From a checkpoint of a small transformer trained on Wikipedia: 12 layers, rotary positions.
MLP neurons of a small language model. Each row is named by its layer, matrix (up: input weights) and neuron, and shows model dimensions 0-191. Each number is 500 + 25 x the weight over its row's rms, rounded and kept within 0 to 999. Numbers have three digits each.
After each neuron's rows, "fires on" lists the tokens most often at its 100 highest values on Wikipedia text that the model never trained on. A number after a token or word is its count.

L2.up49:529496506524511565513520543466497499496459478502468494510470518511499483487522464470524525509495513545513515473480474498525485539458502470465523484527467529523516492511474543533509515514518459489496481458497499547510472523473509497512494490506502536480491457454508505475464523508514530491518496492510542496485460507479517489514473527476458491501491540506534448500520546476507487506488504456511481476523506502415492462488475447461504527538482525505503514533515547486526474506499467483516483510520504473457529481460499513473571484488504485502482510528491520521490541484505479521
fires on: "al" 22, "our" 13, "il" 11, "all" 7

L2.up202:516502500472505497494515492498492512544443501484513491480484495536499503510518506517524543540449508475519463487510493503504549480485541474473519500498481476464537479511542486499525456519506484471499548480520554489492522486478501544548535503555514492507477482505481512478501572502484477490506444528488539520471488515548492453481461540477499527533477499525517458539525485526517512475497505454484490542508504470517507523518472513521537481481501524532483479498507547515473471475517488513510504487527510537468537524523515506487513502501513494527535526526463477468508529546495464510
fires on: "et" 29, "st" 19, "ind" 13, "c" 12, "ond" 9, " Ind" 8

L4.up47:494507476498535530516444504518509503522485542503522515537532532497464494518508538474517495504517476478564542514488524505492509507465475485507478499459503500520498501482541496496542455520459447462500526503436488491512502444504475484466499477496491506494460528473489490478491533513518504500507479487523499511522510510536540528461492533516512514500458488499473514491472527497458546485511499494502518497517499545517441527474487490493527467477533479508484545513533512521507522494527492507461525539492501487520485505512537548502531459545483466524475532549444515514495517507461524517
fires on: "\n\n" 54, "f" 12, "wn" 8, "k" 5, "if" 4

L7.up121:474468493471494484494481481525557510544487482533508485512476500531537517484465489473498508519481493495488494460516468532527512502536502477550513483553493464467543535498464474478510499520465519537504521478519488490447512499517534508525526491474481563473500478542495529524545521506500517449495511504474504478529429522481509488483516477474529545522431493530527530488482504473521540489501472449503503540473474494462462496486516454530540481484535523504491489475466510513476489503490478461517503504518496496510517486519489500493484471527490509467535527478493516517504481483484512474
fires on: " the" 39, " an" 34, " him" 5

L6.up236:478489516507496488544496494497490501509530509496558514475511494533512495509498502528541514501501516512495473481531526523489538546487460462491511526474493522473494517530490504475506497481494579502510531490485482519478516514497536496533488513508518492511512504458467521507474480508461481482459493533465511495513498513489559478417484493522512484540506513489524502485488520470467473525475456468445451539461499485500505461526475537500543529476475493520522528514484489492520486487518491507483509467481495513498445503504510426534465504432540537487517492504495473519479519481469498523
fires on: "," 28, " ex" 17, " f" 8, " as" 8, " t" 5, "ens" 5

L4.up719:493488463522490486488459518489546492535513547463460456526483536504479498537544513489532473506504501474522460542561501480526460485533483502506484498466508480489536506479500516497519532528516493494483490520489508544523438475500480477497467493471506492458501492514475543499501531480514497517505489470495550504508465516535555499523529488514518504500490490513476547475509569512516536493492493437487511536510501512507521510509503520494486503517522464515523515510534475499455523510510469472534485507469544487491476465485522497448471498539534486534446483519513494508462529493502492475
fires on: "om" 32, "f" 17, "if" 9, "g" 9, "h" 8, "he" 6

L7.up733:505476490489513520495513528489518513493471537546511508491533443500503488484485499495523517473479464470509466455551519457501467482467525476484492460536455498478522509491477523506494558531482530498498500515507506484454524498497517539479459504506447474519500471536466498525478527510485483511496514466476489446515471536528488468505470472472515537540502487552485490547501504452453491476552543478492492455532469470507476485477505501509523515443477499499476503531525520535494479508534508501517505481477473508503518500520454491486509526496522522516507542479545495488477509476530509518
fires on: " T" 28, " G" 19, " D" 12, " H" 7, " P" 7, " J" 7

L9.up428:457459486508456508521547500490510485503489452519496541527516505480470512445495533502450500513492500483494483484506516464487507515535484542499482482513489509511536519505518461499484470502539523465507509499462471537510464507490495497505465507511464467506544492544514495501502472542463496511466500528461535543519495502512492520531500517525493535459486521487488478514487497511510459462483493532512540460512489502522490511513511532544487466518502497531526501492535546489473504448511492532456535478540451469480435499544523516510487489455506517509527494494492508520506466528502558466
fires on: "ut" 24, "an" 8, "ic" 7, "eng" 6, "ang" 5, "u" 5

L2.up377:482488507529541501493519487476502517523520539481481530532463493510455508536521500494496500495504537518516492522503520471478488525487486491447495482531516515509533505493505462496470491475556492547512457481507549506467536473528504542462508550479487484531532563512519509496483466530513504486547547545470531506496473509484517499452439476499454500497536477507478512518513481491501495520473525462455500479513471490532495491443526523486495509502508501478498509504494508504510488453487487517477481507513490460524467450460537534485496476485505456518480498542459461489544509517498511510
fires on: "le" 27, "b" 14, "f" 14, "her" 12, "ap" 5, "eb" 4

L4.up290:499527452482497463451509509527518477539530506511491500470481507476461469544529487475490496500494465542478489540520502519523524483514510504483523534504521494521510478502522507457565488451509468515502504488465460507469514456472503466473495480521477492538517494477492466494520484436505494500498493498489517500526469505491517550528512525500530521481505535483469476474483468446461503535507485543490473505520528503528460488519482518521479520526494530531536494513476536503547482479482481510497496510490475513489523474502492493465438485495529462478543519475479510486460480506566457487
fires on: " the" 34, " and" 21, "," 12, "ed" 11, "le" 4, " to" 4

L4.up230:516473525492506506503448476539466533582462517494494498495509482510477516494504481493522506507434471504562481481488518470491431539444503477520483463520466515493498520490486475469473476466511498514502474482522527501478493514485502498461505496504506537505504513467495481523496498494476517462484492533475513483468510470502485498521501514499493527511425526499504524527469485520518492491484483494428476483470488522510456468514519486476526462467506522495490478496492513520465505529506485475494515481467506454507505491559454490541493543518496535494536456500452514496501485468534518502
fires on: "in" 18, " an" 11, "ey" 8, " b" 7, "un" 6

L6.up615:551489508523524526492465515485513524494493480506509495508503503486496512499523579526501485492469493529501498518499553476499458463533526464600464535513499505483518513494487506515495511496519482503470554486473508486503480473475516482487484504498502532507486513494494521508485457500543512456489525489484568517473526478521521532526449522496472443488480493512504530494524484496526516478483488497525504529458446456511518508446493505504496523491500489479548474479516566488479482532564508539521491510519539497488509530503482523477532458491548510511520514505502498513508505518512499489
fires on: "re" 22, "vel" 11, " \"" 10, " L" 8, "'" 5, "l" 5

L2.up151:483476503519500548464480484485516477497495438504505500506556491488523463538476500541525534492488490540519499538507462489487543502526489486561487507490502447479485486517484501513517469516524473528516515497483504523521482466483523522563502522511511470500507528478536464463467529521513466486536502494502566494537527501513514524527490462482467503489554544482512531514515518494479461501492480521504484503512471513530495498522485502468521487481475477494560468530464484506502500509521513493522498472558535505512487477491522507432514482528505475484481475528501523489554481537489476512
fires on: "ents" 17, ":" 15, " to" 14, "ed" 12, "ing" 9, "s" 6

L6.up120:476484496514530502483480483480508518532502512497516490542521523494474489483515530494484512479523551489462541515525496479440542473515494522490518502543477482494488528521500532478481507481527519515556516507514445492465497513479497499513487517503539479528524526512486475480464447525505472473464495509509502508459490522535551469493496517547482566497548499513480499492505526522494501493496492485497537549502480485482501520503527524540484529491497510528518521531510526514475540469506513504499500528502470520528517482436559475521520450506512502475506536557471495460514550469469488464
fires on: "if" 17, "amp" 15, "b" 7, "le" 6, "ol" 5, "a" 5

L9.up507:483504471560510482471492469480496479524477483487536460461492509518497480478500492546508460474451530516542525500441492516471534521498483502486479495535502498484530545512489507497516474487532483535531547496496505546465512501463481490500464530501493520477426537492498484460483489526503503461485497480537532501515512517484508475510519483516480515506474490493474513506458543503459467489482539511486471467524466471504512522543469504458545518521526507538505540460519528487487471512497490479542499509504485517492513506496495532480541474487500460491492527477528537473514516485488434507
fires on: "ing" 30, "er" 13, "ed" 7, "ate" 5, "ve" 5, " to" 5

L6.up766:509489471492470495489508482486509508507527561494494494512496502466475560515532440496522516548511489546472516482516448476467483536500518519525483518551457515488504451497490552562498503481486519480486521501511460498510509455508513499511524480540495487505489515514479474490556529525534518515527483525535491519494509482486500447484518511476492506506471522506495524544505513504513469496521487509483520516475470501519464467489464465488489480527508476498490465510462505492504518493519472486515408491451488498505487512535513536492475517537462519526486496519516500529542484515542488549
fires on: " |" 31, " un" 11, "s" 8, "ion" 7, "at" 7, " elect" 6

L9.up355:485483539518485516494467500476468470513470495507474531485505452508513497500537488487472509462527483482517461505505502529531524534496467493506550507518498494495523481473518530456482502504428461493493520538505470476534484534505497451533484474509456493465528438503472494537516503488531505479510475498495505502461530535506475499485472503495531515525484523489492512493515509476516476448494508510489517432460486513504468482543504513468483520493447463510526465492465497503535479522490469515510480509525518478501526475543510463472502510514521513521555537470545458522471465462516508486
fires on: "orn" 25, "al" 14, "as" 12, "ased" 10, " an" 9

L7.up650:461462472485503552574473540553518487478473491482521507517530480491505507495465522485456502479494504488516471530520508488494497476493445510497507498525516501519503533489435535514498491506495470489465495520473529490552460528509504488486485507527477535484518487519501460545496517492471513502479456479492474515522485466493552540478469518539502470482454474498514490486514467518501450557487511484553505508496486511524526542517503500504530463522435500522495495524481519473457496507493505483534508477545533502487521502478524494462509465489529510548507479492506479474484506472528487496
fires on: "im" 12, "ast" 11, "am" 9, "ate" 8, "y" 7, "ard" 6

L2.up77:522487517499544531515536517511511509496490518519501448509466530493439522476522455497498533482488474500504484510478548494488515474508454491477467469542480501503495517472498492538505506474532439500455472454510483500537543464535519467482484480542538502485529539501482498483509469516499505515509518530516501505496493531518491472492480489508505526515492539524512479455511468455539511487506490493461481505490549528532502513528519528528486474530513549504496466518532543494472490489526477499474485475482529499514543468494536514498496540535498504532484552557496517503520467505517510445
fires on: "el" 46, "et" 17, "w" 12, "eb" 11, "ep" 6, "ap" 6

L2.up70:506467487498516529508483527531497474523511470496450502509495499518488489512460462483517524536540429466501475496482500489488520502579525492521463520492516484451443500474468473491520481508536478467508526511516497551501519470493535480552471521513521493480459483498522452526472505490502510514519492497489495473510506501503534533514547464513501489486498523497496507484520517515490495515497531490496453508514492510464542456480516517487496498524452488521462467510512473486485460514498493507491560497500528504484496514505527547535502459488517490549503498493478519536547534570505459510
fires on: "ed" 23, ":" 21, "e" 17, " of" 9, "'" 8

L2.up260:508493502477507449453510463496571513545479519539518498532514536505498543521503527511555494471517514525498520523555513528457517506510504485512514468512553524458512509501512442508443500471500500483490514497488485519518469496476462487474502527445492508498477520502471495524544525495505480508474530511523456485505496449502520516517531521526537519517527525513512475520486539431490473530453516498485483495489527505499532512520485501486508520536459525487466466480479478521477514513538478492541506503538503539522499472475477449519510487523511518492518523505493500506509463505469491526
fires on: "le" 19, "re" 19, "e" 17, "x" 13, "y" 11, " y" 7

L2.up137:556476512460528543485479553538545512518464466500479516492508499512477538506506492528539508504517541493496505516471474479453470543517480522550443525527498515497485478496481464495504549514489480481523490486462467506478441513507482544503482498520515504508481523486546527503476479493520480536488525463483459525541515510480505495486426490516483499515473496525500538488467503520474516512509555510543510516510494487481507501499522538480476526497514477521492493486528503513472512509480439497474499524472499494491512487473519505450515497525500542486517558531490496509494519503526445527
fires on: "ot" 15, "ad" 14, "il" 14, "en" 12, "an" 11, "on" 11

L4.up238:460479477523483480499498498539506497490468481545480554538466461501461487519496548490492471530513525528491450479498475493482513507494501513504511537558506519514501506525519495490459527544495507488499561497497514503459540504505486528518506503522483477487489488536562516491529518473517484466503529511496515573485523485495485489481473479521513491520472519509536461491444508540493463463472482527510489491457517514514491523514495496518471509500492502470476514516521523524527510518472466466558491523517522490508479495524482483529414449500538497518518473513497520498517460490500491533
fires on: "ar" 38, "t" 26, "v" 15, "fer" 5, " |" 4

L2.up733:505469505520507509492468525464485512514498514499500508529478541526457533509512486498510545526533485508509495482483481468506520518530501514474522524485508523463460497491510494483491505479546473501473546501515486491469493511514516531485495482550481447502515539488501471478489440504528508482542546534525499513472501533462505488459500550510493504519511493478467511482543511518498498467485487462458484513518494501525506577491552521502470495466529536465504484523510453482501489494462492493513465482528510465492511476495533500540499470453511471535501532523540445557544518469496500499
fires on: "ing" 26, "f" 14, "if" 9, "eb" 8, "w" 8, "amil" 7

L9.up371:491532475487516450515522481447477496513483501473472465493516505480491504517522504521513475476497497491524486527503488452484555545524485515531474504490490525485537498495491449534479474460495487457509485500502525476534514497451461507461490521458527524520534486534523494529527497537480497539554518498486467474471504485518512527461464482540514516499481530507493448507515539481486499464470492559509486554479470469480501515494459471500499470530510462531486507523499514459497526494477547515534487502537531488539493506480496475503470508508492515453512469482509495490538515519523499553
fires on: " g" 37, " sy" 13, " ret" 7, " y" 5, "le" 4

L2.up553:515461529530488533518468483461467460486455492544491477492526484468543522526496468487502482494501526474500502500480483507517469506519505540515477538486530465472543481473475522518520517475486462480497479487517469508466538500503475487472486502503521488519478514536471500554479493494453505522455538516530476457485540490513507498511471507508500508472537525492490524475515513473488485510486521510463469504494474477507503485461523532565475472524517504496545482511557533462526507505498452511512507510526494495535493498488489539526525493536500487529531497520491464509493581490468537549
fires on: "er" 42, " un" 14, "ge" 10, "ur" 8, "ure" 6

L7.up318:497503537523550488551502543490509517505482492512499493470500514508489518496519479470488517472474492483538461505418476523507530507439492533459505495525512539486518501498485472481478488470518528476462503471486516459516491489536541515515484515440511522496493506483493521504491497460504516479510499476485447508452514529535534527503461452471521479496484491477487496487491471488496498539494518501505457463501493535509534475441533496500514524538514465505483479543515498485469495482522508507530523503518460483497557491520511499454482526533470464470535512493551506474495509464471528490
fires on: "en" 18, "ent" 17, "er" 12, "n" 12, " d" 12, " m" 4

L7.up451:465505525523513480532498508524496509463484494483572471531516511513507484465491468447486465458501522525495499483497480517514476497461481549467504467487561507513504504512510490500505497469506501496490479515536523491509528508541526495503484531469454491474581502515475534508466500509477516529484516538539542472508497426508473500524547478495519492485490526462508508482512509485544459494493526478507499488520518481467532443496495501507491467455505506488466507485484484515515513520546491479518542498528498460532509496509528529475470501503517494524468512505541534526512502475547502455
fires on: "i" 18, "r" 17, "uk" 11, " gr" 8, " Gr" 7, "ra" 7

L2.up447:507508480474516551491517503496487537524493499509492494510492510525508521525516530536522523505467478505508456499440519485480492484499500546455496531477457447499468502539557443457513471509519491485487526501491497484481507518446503502547512518511498488522498500513495471500473467530505471473512461516512458484488496483495489486467483506478497523546520515461500510490517517537499526437553480513464463498540488565512507461483452484435516503483534491538493481494514509488486503522499506528472521495516471548517494555478477494468512511491507523498552511502475506510507470475479465503
fires on: "c" 48, " Ind" 14, "in" 10, "id" 9, "ver" 7, "C" 5

L7.up705:502483490492510523508536527537506517516493526572507464484519500514495515499441486451472514492496483511518479478485547483504534514516466485477497511528484519551499453424475498537466496481491484509492473502444505489498478532527510508486525442530503490458549487505495503496492483493518489508528503476486506496533471518494514488521486451503503546488474522465534498480509518466446472488477477484435454504501544476475527483508525522438498544460469505515514503499522474496529490468477533512507518498521502501514501505527561468502481510480498478489473506470514477498473484470506502484
fires on: "ed" 56, " out" 8, " f" 4, "ing" 4, "hed" 4

L2.up423:479489536495505503507486457485508564503481481524465535530538479473500493473516523507532510536491513529465469477492457551494456476501461515507471532503527544525504446536564499516501508509508502563488500490511511480464500464484524511488463569498493507480464541514481548498484464500490479496525459523457521510494462475476460502518462553503491495546534509534513494513518514497483490482476500479472523485477498520537502495504503531510498501500507473465458542460493496494498461499516464531500452527515482477519525481506478503529499480467508487465520528509516535504497500503520488489
fires on: "ic" 57, "id" 11, "o" 6, "a" 5

L6.up513:454501519516510501503471544507489543534480556515454517475480497478486546503554536521506526507499499499556526486486518529523480541469532453491529500496528491482500498497521482485512534499507483446476486507497516470505513487513490514505515515512464460555521546499482517514552543468531529485492489487460497511506507515503526501530438494515506505484515497502525525520540505488483479492517523485514558492478512465546524461525491488492522497523479452547489523502497544484506517429506499475513463484480477539515496470516524473512519497515513461492495539463489469524521538504499492511
fires on: "od" 22, "ut" 11, "ec" 8, "un" 6, "ran" 5, "u" 5

L6.up654:504486477460472515521452472479474461486527517482523526473491539446516475531506472535521474498533495458478488516527527511487477529498444485474520517465506528520487466501504502463466494467474518482500502473555507448494487492467497469498495483518441506499484472476517497536509500527478462538552516529525507497480485543484506538460513523466516480461471469528508495515476531507498443492482519477485498571521516464495535499512492498536474497516518509476490513469497463476516470530518512490508510507523508511509509482539514510530546487509494460483476534546494489527489505512485489460
fires on: "em" 25, "erm" 10, "or" 10, "im" 7, ":" 6, "pl" 5

L2.up593:503476504525471501485505504508515456496485505487493540528529484542480497467465474501516521494485514532506554468558509495525514504505494493564523514538490510482484465545511512481534494498492527508528503463503492526516494496501451511476498447487474477543533465528523549521468532458485491486480534465478471482464511479510525457476539518530490485492490501514466520480506501548497509499496549535477465471534496485515527518504460528525492512487453524485479504511487487455500505481533479478496542537485485495467495521462482481441506504509497445505504496519496469512461494471528528459
fires on: " n" 90, "l" 4

L2.up381:474457494482481504519471498487482532497478484482508564491518533472526516458500480481518516476526487477502497502468481505475479565456501493479492539470496481549524446533507486505488493445485493489483491491512453518485545494495537488495467524487492483495512516520497506453447539521494483480534497448485519519505494547510511491436489512465491496486506447491485460486491489477469499511474501513499467561474479479509522558535526516515517497474491498498482475516483510472449535516522486472549479496525500498495517497540526529516479516498497472484468492498518510518449510548471475494
fires on: " def" 24, "em" 18, "or" 15, "if" 13, "hn" 8, "ign" 5

L6.up367:498490439506514478500513464489538479492524552529496492514496455497508533541519515544524496477510528461505494519492517482472471522526501497521542455461523528512503523494519521470553513480529523532482534532492492501510513526524507477520504486476466457515527499555501539499495518451458490495471543503509558522496453495482515547496534472487490506492491506501500538454473517489530533520444515510533489476536471494456483528498485469508515488484521475472496494509449498505496509538488518477553503512452497478528504484495542512496466509482459502476517479463527512509474481506486483478
fires on: "ar" 31, "r" 14, "m" 7, "g" 6, "l" 5, "f" 5

L9.up204:495452526523474512532484485462476486518495499543523520486482482563489508516451477508482475504501534500507501535493501522494527480528503458531498468493481568474519497475475544487507499486501524477512498527514459546479473522513548503489483527501558533539519547515494494498493486485528468511487502512454495520519480477526488534504511519519505470515451526496522471461494505462480454480465492500478467487533515500456458464497531456487504490493517482482529470514504460470491478458500492498520490499488508488486503521489533494528464545517488480479513570501509511500492492461449545496
fires on: " t" 16, "m" 10, "th" 10, " f" 9, "°" 7, "ed" 6

L7.up241:483484503511496515541511488496485519523504527509494493522529480453500479502464524509474527530463504487517498518480533489492497459506503489485516491525481548519518476493563505541509479497513496471503507493528537484471472535481530522516505484514478492508517503499466475478537464479478467517489455454452523503479519479482484476509462518470439549486513529492471455466537473492546520450506494541495533504485492506544505542469532454531502466503489510515499488493503512493480484480518558500463482520538430508500464476532502493523475515490525478549503495478509498505509541519456535499
fires on: "ang" 17, "ing" 9, "i" 8, "ic" 6, "ong" 6, "ort" 6

L7.up11:521508474522507518516519513491494513467514542447523493528473505487497494552512492475559472457494507526504459518528536486500494450503507453516491508523527502476493481502467544517558485473529526504521527520513482478471503445479518485491470519478490490516516532425513545504465524536482521503529492502567536471487477485465523539494510510544496496515459518509499452530491484488499487480503522547539466487537508492525473498512480493458501531519515490506548461476505476484502492517493500538505535488463511490515499548509524475518506479476522480502513521468472515497515530468519484514
fires on: "," 20, " th" 11, " to" 9, "y" 8, " t" 7, ")" 5

L4.up289:491541480504506490506524503487510508462511489513517516492508498518507450503494495506535506494506533507473477491510515469501481480477506489541527504499523447527479488551480518532500471485563504487483474473530524528455481514534487500495524501537512503497507484457481483520442560483502454493517548527462537503463492478469541557522422537465467544456486465502502512473509514511520487495473503518483517530472464508504511473491524514532513500518512517506501505470509509510539503497478487500462509473481543503467491521433447502518510501499500526476483502496515485497508521495554552515
fires on: "ol" 30, "r" 17, "qu" 12, "k" 6

L2.up135:483507475533515509508484503472480513485476534518518519553497498532543501458509552499499471482484509472454478490473501518474486469520488469508490537524494543482488514495511529513437523486478548510473496490516480498529484472485535496445487495536549471493468525509525470513455531516485468504466448523501542518487496463527508494501469536488509481517482464508512476500467514489527529496505495510481521482497501493527544474449532487516470536506447511499536531535477493484494473490483501483474453513540461517496520457552528510536523497482468464476523497495505468492515519508544519480
fires on: "." 44, "ic" 17, "or" 13, "id" 12, "ig" 11

L4.up8:520538482524518528527471501539483513459517508517562499467461490507506516512508501492503455448519495519525517483496466499501458503511491483487513473473500506508527528526477498542506532494495475433499507512491487502500484498491461494524501496506479483488475507488472505523516497528479486513435468531435484542538484523494526504485496536491486553496504454518508450500524529467479490480545507496543521470505518481518455513494503479487510533498495450464481472452494497529503494462485547534473508523502486516497518451480500487501498504475479530490449482492511486457513491544480438460
fires on: "ath" 21, "p" 15, "ed" 15, "b" 10, "es" 8, " up" 7

L4.up325:453510518512508469475532512467449516468511504497528544511467512516498525486513506494491524503528504507501493527490483485494545465541486498457530514477476501520475484504529487482508480469534527470499464516497510479521485500517520508483510472469545558530509507519514510474477508514561530486471553466523518496552560520571486465489475499520515450528471476522526475539494504477539471483492483462543517508530514464506502530499546505507519519492503497494489490532537503527520515499482554496460489469513471492505543500520518498531484463497481516469497481495507480495460484481551503521
fires on: "d" 29, "ro" 15, "if" 15, "os" 14, "i" 6, "ib" 4

L6.up418:467501486487505521520504515507485490535517498551483534480482482524524520533571521511472479495510478494487480455500515477459533546516435536514544509567502532474511507546509465503466478477483483478507548500516501523488511524522477532502538533529473504532519448478542508531503476522462488542504508510484507500528514470516503466472519486442496513498460503478540499441522483511506520514510497524489468478505481482468549487513522488453531494512537483468512500473494551491489478475470471515546468506525520490511490522497477513505489491525513478487481534495510511480539493501507492521
fires on: "v" 18, " d" 9, "t" 8, "e" 7, "d" 7, "el" 6

L7.up471:487483504486499466493487543504512484490471461494480555493466518474499550496512491517494507498473497485477496557438514550542527521459478534491497532483480509513509529502501500499500488474521479467526487470500481493489539522497527462546463515485504496486495489512484496537546488490516521500532525485520488464496539450524463483516493498493495544512483477494545528482460538490512514504473494529462503462469496498493448459512533478496487508486468488488499526497529522549429480463529463484514494466537494488522491457489525511522506494498460457503517469505522528447479480502460489489
fires on: " |" 37, "i" 15, "n" 8, "er" 7

L9.up229:438523525486472468531490494501490489466452493513506501474476531467490527506489482492494514486464520511521453519475465526530469528500486535504499545486525452482505533501495520518465502551513475520528470502495507484511547505456544532494504500498489467525528451477494476519489508497474504557505520520507512482468527472527553476515543484511512532476493467508529541491476507526468488457486505465489545527559516459502506504517481481510456503464510479476539521513502512463528496529520475500514521513484480505510454488492521526476482512522508520446491507489553464510487471502499461509
fires on: "i" 54, "ur" 15, "r" 15, "l" 4

L2.up402:533489534567496514529541505476473469474517540473503507494467494487503485506475504496526486472508487497477503510503525542520501499451491521505496527508506481517468477534467505513505506489520545482487517499464492503493493503533530522510480530533490513512532522474472536510454513546519502464546493489508480493516495471480499504477516539504535486447513536509512484448519552508511474512438518490527510496442508522472474526473508449511497480552524498490523499496492446494463515460452552549489480541498485512535523465481487504513488492502515511483559484462495528490496499514466532486
fires on: "ational" 18, "ia" 14, "al" 13, "ile" 12, "ina" 12

L4.up762:495512468505484495473471495530504491488510506544493476508443529495459511470514550493476474473502504455496555496455488509527482465479446514555475526508520517465519513469442493468528549457553522521470488490506508501452460548493513496521519473505529474505498474502528482493487526493512483512486492543453503543497506549506486492534466537530456501483512511502502515547505482460499511486522469525475498476500509491528481517502502512468491506504540458556472506508500465527485495480521504502463537527530482517511512506484528483492507551523487491459490519510504499520512504501468529532
fires on: "ic" 23, "ver" 9, "g" 8, "rib" 7, "r" 7

L2.up417:510554512502494487472498505500545509538505472482484488525476523501501489527483534524496518441525497483487504521461490531529556512510522533502518504480473492507530539510522476566534515523503528492465490523474555506495491479476501462531513555494496503518521513455472529498516538492511496475484494489485511453480518474494514456524475484487471493518503518488455498455464505492539507420506461481499497523531447483499482481468499484457533526487529505513511469491517470514495502469514489518543461474494525492517523516521523496484486468504495532485510477463429485494522484475479529518
fires on: "uss" 14, " mov" 14, "ec" 11, "ver" 9, "es" 7, "ous" 6

L9.up83:483458502462473498517538469498531507506473494479497482512484470508489486474520527477484497484467466479558477520490508503512558498517526488522520477504508492527503531513526462569553524504531459520488466560473508507512516532516492513491500494492495496521518501507483512503459512491497469493510520482458472532479482482511465497533454509486471536536512488449483454505496460516482492465489452521506474494526516489504459455494497486487509539507525512524491530499474476552485468466500497479474513482464509501463492459532579511471505487477509504516507518514489486534491482473497537442
fires on: "ver" 18, "ec" 14, "es" 11, " w" 9

L4.up50:497461484498524515460501526503488437498495488534483542502488476481483498523491539497461492503524540470479493517507523512542481479525468503493482478500516450509505481527486513495465498476506535558541448539528516514516539497526538448489508462587463518499518476467509514489540491519519457527511533481520449449486526508497493523520497499501495481533454514486480511467459533484482497487501499505488464488485489482500462468535480495484510462485483503531559479530495480509481479534511492528498506499536507460516527516467510483483478499498494490498488531469535523515489493503461509535
fires on: "al" 29, "as" 18, "==" 18, "t" 6, "ay" 5

L4.up517:490473514471503495510504522459528467492478466504485507520537541528493454483525498516499521490471466489459504488499544523493485502458478487550543509516513517511486501505461532509512518522515526502496507489434468531507528491516495481458499464498478496516480525486477510517495525457500483551562514466536476537502474447492510497437483489522478533502490519538474478455482501512499467511469503483518510489509479512479536486508538532503486522544466493484528501506473514490484445489526474512539513532475504531518489487468446498512483462508518471507508521541517462483528451531517493462
fires on: "h" 22, "a" 20, "ish" 19, " n" 11, "m" 6, "w" 4

L2.up551:506480552525499515560474491453519490492536495511520475490502545478506466515543503487520510533474493478476529514497523544493460493529550487485462522500493504531544527493501530476522495497490509458504517474514570537492526481460494497513497505487516458541471502475448501517534506497510471473524486512524510510487514505500504503507485521483493505482507522522539516520470481463506524518469517531488495510544496522501518489523486503532464465475477493503528522561542544481472506518460523521542512531473523482525512511460517522474539464516458512511518447574498488507490486502504501485
fires on: "ident" 27, "er" 17, "ter" 13, "man" 13, "ge" 8, "g" 5

L2.up569:488483541493496509497461511528474510493479525456484510538485472525479520533507510512519500503484565475500476467477510511508512501498447492497518510471537507468488487503476509529466517519473509522479513511474510506495499525513468485456492485506507511478487470500510465508509484476452535524519483434483480485469506535483521491504466524457534496442460498505533531513504482548475506512508513510490483469534524518574519521516489502532513493502468478522480470518498512501455495531477516473441499481508488456477553482492500553482536477508524488488554511566473540528475516476497515521
fires on: "k" 35, "im" 10, "ah" 8, "am" 7, "own" 7, "th" 5

L6.up92:459522544493484503472480494487527519516508500515468508500502495498523484482553481472487454504494482539529496500468498475497477488500535484515513568474496491483438469478509489503519524489541477458475522492465451453506487491469505551539516466499482526435514509531462519497481516527529551485516540457512516510507470498487482474509482502501466464517501518498530505527513528487467485447495452477496534522519483512534496479464475508477497509468481459553485487488495534513521516501515523488529518490508513491499533455504507472515465498519481502471515548478514454546515530514486497521
fires on: " c" 19, "it" 18, "ut" 14, "un" 12, " ind" 8

L4.up16:502464514530508538521506514467488482533479456475470508518464581483489525486500501471528523527521467501494502483511441514496486502465511550540480467550463469470515506528458533501553544488494468498463507539518510513516535506519518500515501496495519504519494499516451476476501519497509515492511499522455468526511473482496464477521489497499514486494513465516484510509488555500542468498471477464503525495473498485518500477486492507492442501515465522472472470455463510473476472524475488465506502470466518477500492538463515520460483499482555502487516463483511457470506486485485464498
fires on: "s" 32, "ed" 16, "l" 12, "at" 7

L9.up18:501493557502465529485483540452485495518516521507463494470527514459485461502536465481519474469505511504531528484489505490523489506498483489491537544499508506483492486514458507487493501492526510520527508499470512498495474518436466539476492452482504516495479473510553478468494529491506548454561467485518518439543465523470461544489541542491479504469493498491476510490546538524489502499474491480532503480494505494553524528520482465505539528492514529496491535499491517510488522491511495530529489538477540479503468463472510530495539490469523480506521498487495502517491553519458506494
fires on: "al" 32, "ical" 25, "ial" 10

L7.up701:509470551510506546502438522479529498522500485512497494502537518508499493512489497482544520459500516490486528543531482526526497461476464487498520475455483480487543462505530539509490515507478538490468483537497533494478515497500533526472509477485490463460471503526512518522496446491479514497480490493471471486532488515492474517455504482481513508508550527532523490528490534472478504512490462473459494497540541509467543510469495516501498527483514501508494578506534544542508541504527552479471480520510474451519511479506485498481516500477483537512539504515526491527486525501548524470
fires on: " G" 35, " D" 26, " St" 14

L4.up552:464512491511501493455467489513527492542511518524531506496498513484522511506527462562477477544517494491529473472493515509482520452496514505499464501495511512501484509525486516516512506541458461504440501479508505496463477518523478482544479526507534510531527499494482510499539462530479478493480494531474444543541519507555584458501514510447510533503523486481514521510499522474489512495504469504502502541472465517503503522485481458485493495485518512521517528531479538512492529546524473487534528529517499484453537511532489516482480474512464513492483496490493502474534472474492569495
fires on: "enc" 25, "c" 18, "p" 13, "k" 11, "ed" 5, "anc" 5